From a checkpoint of a small transformer trained on Wikipedia.
Architecture: RMSNorm before each block, rotary positions, no biases in attention or MLP, untied embeddings.
Training: a variant of Adam for these matrices, 8237 steps.
MLP neurons of a small language model. Each row is named by its layer, matrix (gate and up: input weights) and neuron, and shows model dimensions 48-111. Each number is 128 + 32 x the weight over its row's rms, rounded and kept within 0 to 255. A neuron's up and down rows have the sign that makes its largest values positive.
After each neuron's rows, "fires on" lists the tokens most often at its 100 highest values on Wikipedia text that the model never trained on.

L7.gate114 [131 119 190 182 125 147 102 104 135 127  52 153 121 101 129 134 121 133 175 148 106 160  91 133 131 156 125  96 122 167 118 171 163 144 150 156  74  91  98 109 117 141 159 138 152 210 103  73 194 197 168 101 132 190 177 125 120 155 133 118 117  86  91  49]
L7.up114 [124 141 189 123 119 101  91 112  57 132 172 134 125  90  93 112 119 119 132 126 120 159 140 177 123 112 188 116 102 138 175 142  50 127 150  85 147 143 146 148 124 146  95 150 123 119 132  85 113 138 146 114  94 139 134 164  89 151  50 100 110 167  83  70]
fires on: ".", " +", " −"

L4.gate307 [158  62  93 123  97 179  92  71  67  68  97 124 130 122 163 131 131 198 113 100  65 119 109 117 154 139 181 147  92 150 159 149 136 196 125 137 163 203 135 139 101 103 139 206 159 193  99 151 123 126 165 122 114  97 200  71 148 142  96 150  70 105 155 102]
L4.up307 [143 136 169 117  94 164 103 103 168 123  60  79 128 103 154 182 137 155 153 137 102  72 202 142 180 126 121 124 135 170  64 120 222 132 132 168 164 161 150 147  94 175 151 149 189 151  81 169 105 122 139 124  79 115 178 102  84 144  84 111  99 104 189  67]
fires on: ".", "\n", "|", ","

L6.gate159 [171 120 112 144 126 119 157 111 156 137  89 146 113  67 139 143 158 180 173 183 136  97 111 142  92 113 209 150 133 114  97 126 140 122 131 119 100 140 114 200 107 162 123 105 162 124 113 120  91  81 133  78 103 131 120 116 114 110  68 124  93 110 201 100]
L6.up159 [184 127 171 161 127 111 172 113 156  97  82 115 170  53 206 175 147 152 140 163 107  73 133 152 145 212 147 113 100 130  60 128 142 126 119 133 135 175 119 137 109 120 144 124 144 155 157  95 144 112 117 109 109 102 174 184 170 164 101 139  54 128 151 107]
fires on: ".", ",", "\n", "|"

L6.gate152 [109  76 135 100 168 117  68 110 136  82  76 149 151 183 195 117  49 150 127  83 125 144 107 115 113 141 128 106 150 116 114 133 158 125 134  74 133 140  69 148 122  87 201 110 168 115 185 135 123 105  92 164 123 159 158 140  94 144  85 109  86 131 120 121]
L6.up152 [138  96 131  38 177 111 118 115 134 154 136  87 144 109 119 124 143 129 141  88 111 112 140 112 156 121 114 120 138  67 137  94  99  79  71 151 126 144 137 163 101 151 195  80  74 134  99  88 136 119  77 105 135 125 154  80  87 176  41 112 108 116 148 138]
fires on: " one", " wife", " part", "el"

L7.gate53 [118 145 154 136 116 135 106 171 122 152 129 158 111 147  75 103  87 111 181 145 152 129 137  90 178  93 119 135 158 106 120 164  82  68  63  98 129 129 171 134 162  89 162 170 137 165 118 148 108 118 173  71  94 148 144 164 145 129 100  51  86 133 140 103]
L7.up53 [160 120 159 181 116  78 134 178 158 169 118  94 164 138 121 164 105  75 140 144 101  65 117 108 156 150 110 151 104 175 150 107 108 166 112 119 174 129 129 161 159  95 134 156 134 139 108 150 137 110 160 135  83 166 124 112 139 133 130 151 123  78 118 135]
fires on: "–", "c", "g", "s"

L6.gate482 [117 153 176 131  94 131 124 138 181 113  68 208 157 133 164 119  35 147  76 126 167 159 115 128 136 119 104 143 118 148 141 158 125 128 176 183  87 154 125 157 125 116 167 112 180 101 107  87 154 121 181 163  92 115 138 163  95 140 116 176 176 195 147  97]
L6.up482 [104 114 178 129  90  84 188  90 134 179  76 113 147 156  20 206  80 121 150 106  75 154  76 113 174 123 137  90 170  81 116 119 148 175 184 141 146 104 139 124 124 128 140 129 151 135 128  94 104  81 196 159 199 142 161 112 126 138  95  98 147 145 128 108]
fires on: " |", " and", ";", " &", " or", " /"

L4.gate187 [193 134 183 115  54 139 115 110 218  53 124 109 105 169 130 115 155 132 109 112 109 188 146 127  78  57  90  55 157  85 151 172 118 141 204 168 107  96 148 117 129 124 132  92 184 122 125  89  96  84 127 141 103 135 152  91  99  63 104 101 102 165 120  86]
L4.up187 [165 150 172 153 144 120 115 111 142 112  97 131 124 120 130 127 124 138 105 125 124 134 124 117 172  79 134 137 144  74 150 242 143  96 186 179  77 175 166 113 183  50 123 109 142 132 104  93  85 117 142 155 145  93 103 114  91  97 157  85 114 139 174  96]
fires on: " of", " were", " number"

L6.gate395 [164 119 158 167 150 100 185 152 179  99 125 199  80 142 109 127 164 151 145 164 152 122 170  97 139  91 114 169 162 132 156 161 145 169 111 115 154 194 107 156 100 126  69 155 186 148 174 129 121  93 158 171  82 146 125 170 135 102 158 161 172 125  85 148]
L6.up395 [149 139 105 130 153 111 119 150 168 194 165 149 118 154  51 134 153 120 110 130 145 114 168 127  96 133 146 154 144 123  98 100 188 125 124 109 208 171 163 145 183 118 184 120  95 128 151 101 124 107 112 147 110 102 150 174  95 102 182  94 154 174 150 102]
fires on: " (", "-", "–"

L7.gate475 [150  95 102 146 134  97 120 135 147 114 126 119  78 110 152 156 129 191 201 145 138  90 142  83 102 159  65 164 119  86 134 176 119 121 145 149 150 108 142 168 123  79  81 126 110 135 148 104  90 165 196  80 114  92 180 149 168 126 102  90  94  69  59  76]
L7.up475 [132 120 103 141 149 145 120  96 154 170  96 186 103 118  87 128 106 177 132 128 144  95  87 136 129 155 170 129 127 105 118  78 130 158 114  93 169 108 118 156 137 177  59 111  92 138 115  60 157 113 101 133 113  99  68 162 110  83 118 107  74 148 170 188]
fires on: "-", "–", "aff"

L8.gate54 [123 152 134 144 160 141 150 134 156 118 120 168 123 115 170 138 151 117 177 100  89  87 180  95 137 100 124 125 123 121 156 197  82 160 164 144  88 141 118 111 102 167 151 119 163 142 144 113  98 130 125 175 116  81 194 105 219  73 119 155 148  20  92 153]
L8.up54 [103 118 144 181 154  79 145  69 198 131 112 107  96  98 131 137 121 243 146 135 141 118 157 140 115 134 119 168 160 178 110 126 140 134 122  23 191 167 149 114 111 155 175 157  99 102  95 172 204 133 159 164  93 149 111 117 129 176 131 157 110 120 135 124]
fires on: "-", ",", " and", " Al", " H", "–"

L7.gate476 [155 128 149 154 118 155  97 133 130 148 111 115 196  90 176 110 146 169 140 150 145 105 151 166 110 125 133 139 160 170  97 177 149  74 119  99 157 209 111 129  67 153 113 168 163 139  88 132 153 111 164 149 119 142 175  91 130 165  82 148  80  58 147  50]
L7.up476 [139  87 120 157 128 255 114 112 151 128  98 148 139 113 124 191 148 114 184 127  96 122 130 164 137  83 111 131 168 129 120 153 151 112  98  88 161 113 154 132  95 142 133 118 162 119 112 132 182  94 124 102 122  95 162 103 108 144 105 113  77  37 139  91]
fires on: ".", ",", "\n"

L5.gate268 [144 128 163  68 113 123 159 176 128  95  80 167 116  85 118 135  99 181 111 154 124 102 138 114 132 116 117 133 165 112  95 184 153 180 170 117 127 167  96 170  97  70 105 127 119 162 155 124  99 160 151 164 152 115 159 132 146  72 131 115 125  87 143 116]
L5.up268 [173  99 154 144 104 110 145 102  97 168  83 159 123 163 149  98 119 107  75 143 142  83 109 134 133 145 102 126 147 145 172 124  78 102 157  92 179 140 144 174 138 115  77 168 128 149 100 134 146  76 118  71  45 128  89 125  93 133 137 128 103  78  69  93]
fires on: "."

L7.gate457 [ 51 172 180 170 162 110 106 139 115 118 147 137 137  23 124 172 129 163  99 175 154 138 160 137 140 120 203 147 156 168 191 162  73 105 140 138  36  72 112 142 123 123 130 134 164 190 139 120 173 151 158 138 136 129 103 119 132 129 105 161  83  90  98 116]
L7.up457 [150 124 179 135 137 124 119  89 112 160 171 157 115   0 148 192 115 137 106 137 167  95 129 103 182  97 160 155 168  88 132 185 120 127 150 145  51  96 156 178  82 137 118 132 176 175 110 125 153 127 117 104 167 122 188  77 162 134 141 136  92 127 119  89]
fires on: ".", " of", ",", "|---|---|---|---|---|---|"

L4.gate509 [142 161  90 154 151 152  78  99 164 147  76 183 167 175 171 107  99 141 131 129 128 149 172 129 190 161 108 136 127 135 104  89 115 109 116 131  71 181 144 232 120  79  83 131 126 100 124 165 140 120 145 159 123 106 124 117  78 123 150 120  81 139 153  94]
L4.up509 [147 137  84 144 150  98 197 109 128 154  97 158 174 109  92  94  47  88 160 137 122 160 137 160 198 157  70 170 135 121  73 100 124 154 120 144 112 159 127 146 134 135 106  94 140  99 122 151 123  84 157 124 131 154 146 134 117 131 105 144 128 117 103 162]
fires on: ")", "ed", ",", "s"

L5.gate320 [198 143  74 133 176 149 163 146 104 116 106 119 171 115 158 142 129 143  90  67 111 128  80 108 160 134 164 155 134 148 114 101  91 105 154 189 149 168 130  77 105  88 164  84 118 144 179 118 154  81 166 175 128 118 117 155 159 110 137  87 147 109 166  73]
L5.up320 [137  68  98 145 114 134 132 150 195  90 106  79 116  92 162 181 166 102 104 159 167 109 174 162 124 133 107 140 116 208 151  85 139 123 161  98 139 133 109 117  80 169 118 150 150  95  77 101 182  79 126 132 117  90 112 155 145 154 127  79  86 105 163  40]
fires on: "'s", "s", "'", " other", " own"

L4.gate488 [113 140 181 191 114 163  83 130 201 114 134 156  90 104  74 151 110 128 169 134 119 147 178 145 144 122 151 131 111 143 176 136 112 161 145  81  94  89 122 145 142 111 147 126  93 117  95 113 146 115 155 136 113 142 156 172 105 108 133 147 129 139  94  73]
L4.up488 [149 117 152 103 119 137 142 115 116  84 137 170 118 110 159  83 119 139 129 148 206 145 123 113 101  97 113  94  74  99 184 128 151  80 151 177 126 118 127  52 163 121 113 143 121 138 141 103 101 120 163 139  80 144 137 112 132 123  67 144 163  98 137 106]
fires on: "ic", "m", " of", " by", "ric", "k"

L4.gate403 [157  99 165 110  72 148 153 102 184  83 136 102 141 119 161  61 102 137 114 121 112  91 144 151 170  99 102 105  93 148 131 113 141 109 117 100 135 109 158 155  68 129 158 143 154 143 149  93 169 174 112 168 144 133 125 144 107 100 127 151 144 101 141 112]
L4.up403 [115 116 159 157 100 197 179 113 136  80  95 129 100 124 105  99 167  93 136 138  11 121 146 140 193 127 149 123 111  89  88 141 125 102 151 177 173 140 148 158 119  86 173  91 158  98 112 117  44 100 118 123  84  96 137 149  55  95 119  95 182 138 139 149]
fires on: ",", " of", " Philippines", " year", " politician"

L5.gate69 [177 149 174 152  95 140 108 152  93 139 138 200 123  77 123 144 203  97  36 146 110 134 149 168 118  97 177 131 100 104 126 131 130 121  75 122 163 122 134  68 147 123 107 119 147 128 143 122 188 138  58  99 114 150 139 140 118 104 180 189  94 135 119 111]
L5.up69 [116 137 219 104 116 176 112  82 158 125  88 158 104 119  65 119 147 141 131 134 119 118 131 100 155 100 138 104 139 137 101 151 143 103 123 154  95 130 120 177 119 106 103 139 133 150 170 121 157 133 153 140  80  92 160  86  89 124  45 105 132 144 148 141]
fires on: "\n", ",", "),", " on", ")."

L5.gate8 [159 148 166 138 102 140 125 141  82 106 108 147 118 107 166  94 108 157  88 185 166 137 123 117 137 101 189 133 206 116 166 153 127 131 146 177 135 176  88 181 115 108 157 141 107 122 164  79 135 114 178 106 145 120 124 157 144 119 143  70  96 153  88  74]
L5.up8 [171  47 104 149 110 156 162 156 126 137 134 171 175 141 169 112  82 139 134 141 180 104  85 133 166 109 136 151 111 137 153 130 161 132 152 120 105 137 125 195 129  95 110 172 106 122 128 106 131 114 116  49  63 133 115 135  67 147 144 143 155  74  85 115]
fires on: " as", "\n", " real", "AT"

L8.gate94 [128 128 112 104 122 110 119 156 118 113 109 125 144 177 188 102  45 181  85  69  97  96 109  88  92 155 120 179  57  96 114 154 143 148 131 156 120 149  89 168  97  72 109 141 102 146 192 134 167 113 195 141 113  88  99 121 145 145 211  95  87 129  97  57]
L8.up94 [102 113 168 172 133 150 132 141  73 137 138 138  96  68 148 113 119 123 103 145 120  74 117 151 106 140 141 108  98 114 140 151 105 140 123 107 115  98 141 204 134 150 147 120 188 175 129 137 103 173 196 163 114 136 168 157 152 169 160 114  70 126 106 106]
fires on: " F", " Sch", " K", " the", "v", " N"

L6.gate379 [126 134 170 133  97 164 156 110 165  86 156 137 181 164 167 140 172 209 171 170 147  52 163 103  83 108 157 131 119 144 182 135 118 124 142 155  67 139 135 146  96 185 124 116  83 172 121 114 117 142 179  79 147  86 166 193 112 123  97 148 148 130 111 111]
L6.up379 [164 129 136  95 102 199  89 161 159 129 106 166 113 135 136  84 136 128 109 117 103 130 123 166  65  78 135 122 114 133 153 114 125 144 130 113 150 119  66  58 127 139 100 127 102 107 172 156 214 134 120 129 117 131 129  56 132 122  54 138  64 104 129 118]
fires on: " over", " \"", " only", " to", " first"

L8.gate84 [104 132 177 160 103 144 134 133 143  61 140 109 175 112  83 102 162 145 108 117 108 107 121  93 143 159 110 105 167  87  90 137 114 131 167 100 165 181 129 141 143 189  67 131 139 137 146  96  97  64 189 107 134 144 143  86  78 156  94  58 100 132  87 169]
L8.up84 [100 171 115 150 136 123 108 135 121 101  88 119 180 122 121 151  91 156 107 114 115 141 120 122 157 136 115 150  88 108 110 146  76 106 164 118  99  89 129 151 153  97 115 123 174 105 165 134 158 104 102 107  79 192 101  54 110 162 103 130 153  94 121 167]
fires on: "S", "V", "F", "C", "K"

L8.gate227 [127 181 200 165 135 110 103 127 151 186 134 134 158 129 128 201 101 107 145 113 115 106 147 145 150  95 124 138 113  89 132 136 142 143  98 115 101 109 108 160  90 110 118 115 104 100 145 119 161 122  64 148  95 164 138 127 104  87 158 152 103 121  94  81]
L8.up227 [125 105 126 114 138 130 135  71  63 110  90 163  71 112 127 109 193 135 145 136 104 143 129 149 124 107 170 131 122 137  98 122 112 102 112  95  72  93  88 176 125 184 145 150  81 140 150 156 106 163  92 137 155  89 136 117 129 116 131 123 132 126 144 126]
fires on: ")", ","

L8.gate196 [127 136 162 103 123 117 174 122 143 158 102 137  98  64  91 109 149 141 150 170 151  81 204  98 148 114 176 222 131 150 124 161 181 148 148 115  77 116 135 163 153 121 141  94 162 231 116  96 104  98 157 107 104 158 144 148 136  98 152 133 124 152 136 113]
L8.up196 [180 108 120 164 154  78 137 109 110 162 152 118 137  44 119 156  90 111 114 166 134 108  99 127 161 167 178 106 162  79 107 136 112  96  86  90 141  99 134  87 141  92 120  65 144 120 138 151 118 128  42  42 137 103 150 127 116 146 127 131 142 166 142 104]
fires on: "-", " $", " ("

L4.gate133 [211 129 107  73 148 102 129 110 145 135 104 120 169 125 141 139 185 146 107 105 103 120  94 116 104 115 116 217 169 110 103 132 115 124 112  81  81 160 136 191 116 162 168 128 123 133 135  92 142 119 122  84 131 205  99  99 123 162 131 121  83 146 128 144]
L4.up133 [161 109  94 115 167  99 115  94  95 160 107 178  87 144 102 104 140 144 130 155 195  76  93 138 131 166 146 145 126  74 141 105 132 135 143 110 128 128 182 197 161  77 119 127 114  98 166 156  74 120 166 108 133 138  90 127  80 121 217  64 148  93  98 148]
fires on: " as", " name", " series"

L7.gate78 [ 96 103 144 152 152 114  54 149 148 103 113 141 183  57 124 123 155 170 166 154 144  87 181 143 148  96 109 148 129  88 130 132 131 142 104 137 160 129 141 166 129 164 158 128 114 143 129 167 125 126 151 137  70 105 124 137 146  87  83 105 164 127 197  50]
L7.up78 [185 102 115 104 135 104 196 132 110  99 100 111 134  70 119 165 104 142  94 137 119 131  84 124  87 215 122 156  82  97 146 140 114 153 156 120 164 128 189 164 101 187  81 128 141 112 125 121 156 130 172  82 132 158 133 157 129  78 102  93 149 112 194 102]
fires on: " |", "-", ".", "|", "\n", ","

L6.gate62 [119 130 155 114 132 113  27 209 157 153 143 185 186 126 150 117 173 132 127 102 154 180  82 124 107 119 163 129 152 143 102 134 147  75 138 111 114 189 116 180 136 127 171  71 165 114 152 159  70 120 101 107 120 159 115 157  90  95 126  83 135 182 187  65]
L6.up62 [196  73 126  97 167 147 117 129 159 131 104 101 150 134 112 156  66 104  73  74 105 148 128 116 156 112  93 115 107 172  93 138 105 164 109 127 154 121 107 120  67 183  67 129 107  90 124 168 107 118 118  90 162 147  97 124 178 117 166 137  83 112  81 102]
fires on: ",", " she"

L7.gate421 [131 159 159 146 140 171 140 125 151  80 155 174  73 110  92 165 118 115 145 154 166 108 176  73 162  66  97 181  73 158 174 136  64 185 184  87 174 133  71  99 145 166 154 189  74 115 126 159 163 146 147 139 131 150 119 101 109 130 168 142 118 128 114  51]
L7.up421 [129 136 163 188 107 109  92 156 134 137 109 166 149 131  52 173 135 174  95 115 105 118 143 147 142 163 131 150 111 172 151  93 128 133 136 136  82  98 202 102 142 138  87 146  84 116  98 155 159 101 178  86 132 209 131 103  97 108 113 113 129 130 147 104]
fires on: " |", ";", " as", "as", "ur"

L7.gate134 [182  87 170 107 153 147 120 164 169  52 140 147 173 168  90 105 131 148 110 115 123 100 156  94 140 137 160 174  57 125 114 132 160 155 130 156 128  82 125 145 154 149 102 150 116 173 178 106 143 173 145  99 173 121  89 213 163 140 128 148 151 129 162 135]
L7.up134 [170 140 151 109 112 150 165 120 145 125 115 103 150 127 170 157 148 170 164 163 195 157  75 126 120  92  84 118 102 150 146 151 126 116 143 187 172 152 155 108 122 101 137 102 119 125 117 128 122 111 109 142 170  79 140 148  94 138  78 132 133  59  87 172]
fires on: "-", "'", "’"

L8.gate469 [137 166 142 161 133 151 158 124 145 120 104  98 204 119 164 160  71 168 153 109 127 136  81  96 195 127 138 111 103 146 139 173 135 146 185 182  95 151  70 142 119 168 146 164 180 131 143 125  77 177 152 175 104 172 171 137 111 206  69 147 167 143 114 170]
L8.up469 [154 119 173 136 170  69 138 145 135 107  97 141 105 121 160 137 145 176  99 133  72  77 125 148 212 104 120  62 155 144 146 141 130 135 131 216  69 102 119 112 100 171 136 117 126 128 118 140  60 130 186 154 137 137 166 119 170 134  64 122 143 131 101  44]
fires on: " N", " K", " c", ";", " |", "/"

L8.gate358 [131 161 131 112 167 142  99 103 103 136  47 184 128  79 108 168 161 165 119 151 141 149  96 149 105 116  93 100 143 125 113 116 128  62 142 130 127 135 165 130  97 102 162  80 134 129 146 155 100 123 169 147 143 114 138 154 162 163 107  87 213 135  94 108]
L8.up358 [178 164  66  92 116 156  90 181 100  94  89 145 101 159 132 131 132 121  84 105 147 102 123 126 136 144 117 110 149  67 130 103 101  85 152 157  81  68  96 126 188 121 167 134 143 116 108 133 146 129 178 144 127 159  80 107 188 145 121 158 104 106 145  78]
fires on: " and", ","

L7.gate370 [147 187 165 121 106 102 156 141  84 124 136 150  96 139 126 147 163 142 171  96  89 117 161 114 123 131 147 198  94 179 141 162  86 137 129 134 106  71 174 142 150 124 171 179 127 118 136 123 149 119 112 104 177  96 196 149 170 153 150 187 130 173 186 148]
L7.up370 [115  89 138  82 199 144 167 108 122 184 129  91 223 127 191 139 115 135 141 143 154 135 100 121 143  49  93  90 107 102 109 161  97  95 139 103 115 125 128 111 105 137 160 102 117 180 131 147 113 190 135 126  79  74 180 140 145 138 129 138 117 128 169  95]
fires on: "'", "j", "m", "’", "n"

L4.gate502 [155 194 184 125 193  74 146 120 198 125 137 142  83 129  84 155 130 144 122 112 119  84 157 143 112 117  94 143 156 118 187 185 104 129 158 129 118 140 170 197 144  98 147  96 125 162 152 123  75 133 121 135 117 183 135 128 156  61 148  62  69  80 147  75]
L4.up502 [113 157 128 127  71 149  98  57  99 151 123  92 116 145 112 180  24 138  92 152 124 150 141 129 179 115 136 146 165  83 137 124  61 143 169 155 118 105 108 136 122 101 127 133 131 194 135 142 123 122  64 183 120 117 159 139  62 105 127 108 187 158 152 148]
fires on: " of"

L8.gate310 [109  99 147 218 130 104 117  99 134  88  82 108 215  73 118 169 125 125 111 118 140 132 117 135 141 103 170 156 122 107  95 124 100 106 140 154 103 142 112 136 199 100 196  45  88  98 171 189 132 137 133 120 106 217 133 110 138  96 139 147 160  82  90 111]
L8.up310 [170 138  69 140 142 169 183 149 104 107 125 216 144 111 108  78 111 145  84 154 134 145 145 140 143 129 184  74 106  80  79 136 154 128  92 159 103 106  91 153 147  84 166 120  69  77 118 135 113 188 206 103 167 136 132 167 130  82 139 140 119  59 138 101]
fires on: ".", ",", " which", " where", " when", "-"

L8.gate442 [ 80 140 219  92 104  65 157 138 137  87  69 110 107  66 124 191  81 152 141 136 191 118 132  96 113 104 149 119 146 114 122 156 123 181 147 124 188 185 165 187 108 162  85 131 137 167  97 143 144 140  66 160 102 120 139 109 126 104 176 153 156 110 145 109]
L8.up442 [154 133 139  79  94 128 124 129 126 190 121 142  89 105 171 156 192 114 123 166 172 136 216 155 175 119 135 111 201 151 185 125 126 179 103 123  95 154 125  72  91 163 123  88 135 115 134  76  68 109  83  94 101  83 148 136 115  80 108 134 137 177 124  58]
fires on: "-", "\n"

L6.gate165 [103  97 106 131 156  92 131 169 158  73 106 134 146 145 157 158 120 156 125 119 142 120 115 127 132  79 115 160 112 170 161 109  80  96 105 128 129 152 153 127  98 141  98 118  69 131 136 114 106  82 115 121 109 145 116 160 203 143 129  86 164  85  26 114]
L6.up165 [178 146 124 145 117 113 155 114 162 130 104  99 147 137 124 137  88 110 167 147 132 127 153  95 158 166 149 149 198 178 141 174 162 168  91 148 181 117 173 174  94 130 115 176 203 203 108 138 133  99 155 130 134 138 133  92 130 176 135  81 130 116 156 104]
fires on: "-", "–", "b"

L8.gate341 [ 91 137 196 152 128 136 164 131 160 120  90 163 191  84 134 156 170 171 142 117  72 151 119 100 130 140 125 102 146 150 117 175 114 104 157 163  54 102 100 119  89  83 123 104 106 181 196 185 144  88 109  84 126 209 157 166 193 123  79 138 129 155  76 108]
L8.up341 [137 113 128 141 120 163 111 137 160 126 111 180 100 124 188  99 173 113 146 129 129 100 212 134   2 204 184 134  91 164 178 108  86 163 102 103 137  98  91  54 101 107 130 191 177 127 114 138 144 143  91 113  44 159 108 157 128 145  88 142 107 103 114 113]
fires on: "."

L5.gate312 [141 132 136 222 171 172 106  50 137 128  92 157 176 161  93 171 184 187 131 118  68 139 142  63 123 111 126 116 119 114 115 167 155 139 165 127 164 126 110 133 129 158 113  66 156 138 117 144 118 127 134  82 134 139 138 123 164 143 126 126 112 158 155 142]
L5.up312 [135  95 149 150 152 157 164 175  81 153  90 117 119 147 110 133 143  86 137 142 106  89 134 105 101 123 165 125 142  97 124 147 139 195 129  73 103 134 139 156 122 143 107 182 175 151 139 102 123  35  60 123 101 131 112  94 138 138  97 164  31 137 188 134]
fires on: "S", "T", "O", "V", "D"

L5.gate60 [123 148 126 117 156 115 139 143 123 147 163 147 162 116 162 236 116 190 134 121 135 105 190  97 149 111 153 180 111 150 155 154 104 157 104 173  83 132  85 148  19 106 107 119 147  87 148 113 152 121 121 177 129 144 110 137 170 125 104 177 134 111 113  71]
L5.up60 [ 97 150 154 114  85 123 169  72 115 113 107  85  97 130 132  53  63 104  95 161 131 157 123 136  98 135  87 133  98 106 136 152 128 146 155 112 101 144  71 129  89 136 153 124  97 128  98 154 128 147 138 155  45 183 172  92  99 108 131 174 161 146 121 227]
fires on: " in", " from", " From", ","

L8.gate153 [124  86 170 130 143 126 137  83 144 169 166 148 161  79 139 158  97 172  75 156  97 117 114  99 137  91 127 159 142  83  43 171 132 111 159 164 129 167 168 142 160  76 121 144  79 166 162 111  94  97 132 101 112 164 139 212  63  90 106  97 181 135 166  93]
L8.up153 [193 155 105 149  89  90 117 177 112  74 102 128 121 102 109 127 136  80 164 153 115 142 110 137  58  99 151  92 158 105 117 140 116 185 187 154 122  99 137 165 176  72 113 124 130 125 154  96  73 116 157  98 202 130 100  95  94  71 111 142 101 120 181  72]
fires on: "-", " |", "."

L4.gate58 [ 88 162 112 101 160 124 108 134  52  76 122 165 169 113 112 107 104 188 160 136 132 143 143 149 116  78 136 151 197 122 141 105 147 103 152 122 110 182 133  89 115 107 134 137 115 155 159 141 119 111  84 109 107 132 138  94 138 113 103  87 131 129 176  98]
L4.up58 [117 139 119 139 155 184 153 162 140  84 141 189 136 164 136 165  80  77 133 164 187 116 179 139  73 141 102  84 170 137 134 105 137  72 133 134 104 153 127 107 129 133 160 117 101 107  85  60 127 126 109  84 156  52  63 144 119 135 127  94 136 133 146 139]
fires on: "-", "ing", "'", "'s", "ic"

L4.gate362 [ 79 157 126 108  97 145 116 189 136  99 116 115  33 110 118 167 148 150 101 158 134 118 129 124 101 109 149 184 159 163 144 167 111 143 132  75 144 115 153 107 116 111 154 125  99  87 153 136 165 171 209 158 137 134  71  98 122 113 125 128  84  99 195 104]
L4.up362 [168 150 177 104 123 105 162 114 166 134 120 101 155 119  70 103 143  90 167 105 124  93 141 133  88 178  94 103  85 128 112 103 185  77 108  82 120 125 142 138 120 147 116 112 190 139 172 123 118 140 127  74 110 167 148 136 129  79 108 137 125 137 121 127]
fires on: " |", ";", "7", " 1", " 3"

L5.gate217 [148 115 116 152  94 104 147 153 184 159 125 151 141 132  96 204  51 146 138 120 184 168 139 123 119 107  64  75 119  66 102 142 229  78 182 122 104 110 110  99 107 135 108 107 120 177  85 170 180  85 153 115 147 100 103 166 144 144 113  81 155 110 140  83]
L5.up217 [162 145  94  80 132 116 130  70 136 163  85 115 133 171 166 147 128  82 144  94 179 179  97  94 113 110 110 110 161  47 141 166 180 102 154 113 193  78 141 173 120 108 113 141 118 159 138 152 160  97 172 144 124 110 122 116 176 201 141 120 134  62 119  55]
fires on: " and", " &"

L4.gate117 [108  87  76 138  61 137  72  90 172 125 100 171 172 113 179 143 131 129 138 129  98 105 138 136 146  75 154 129 103 129 142  72 125  86 107  71 100 126 100 183 131  93 104 140 131 143 118  87 148 109 159 132 175 125 151 108 128  98 111 127  89 134 106  60]
L4.up117 [134 169 148 156 101 104 117 177 167 141 117 137 110  81 107 197 186 158  98 142 137 139 191 172 175 123 114 114 168 163 133 140 106 166 128 123 125 105 171 145  30 175 124  98 107 105 114 107 123  83 148 139 110 109 146 165 113 127  84 151 118  96 150 101]
fires on: ",", "."

L8.gate343 [ 73 170 139 154 134 136 116 153 146  88  98 108 151 179 165 141  96 204 175 150  72 173  68  88 165 105 178 126 148 148 116 164  99 125 155  85 171 111 135  67  94 122 124 143 135 147 196 122 119 145 164 166 136 143  59 114 140 148 181 143 115 118 167  70]
L8.up343 [140 113 141  79  70 129 195 147 152 137 150 103 122 145 114 116 102 104  55 176 139  97 158 150 163 153 124  93 121 131  98 134 122 101  86 122 163 114 120 122 112 188 149 131 122 200 100 147 140  94 182 125 143 137 143 118 177 121 144 121 106 118 115 109]
fires on: "b", "l", " the", "re", "v", "as"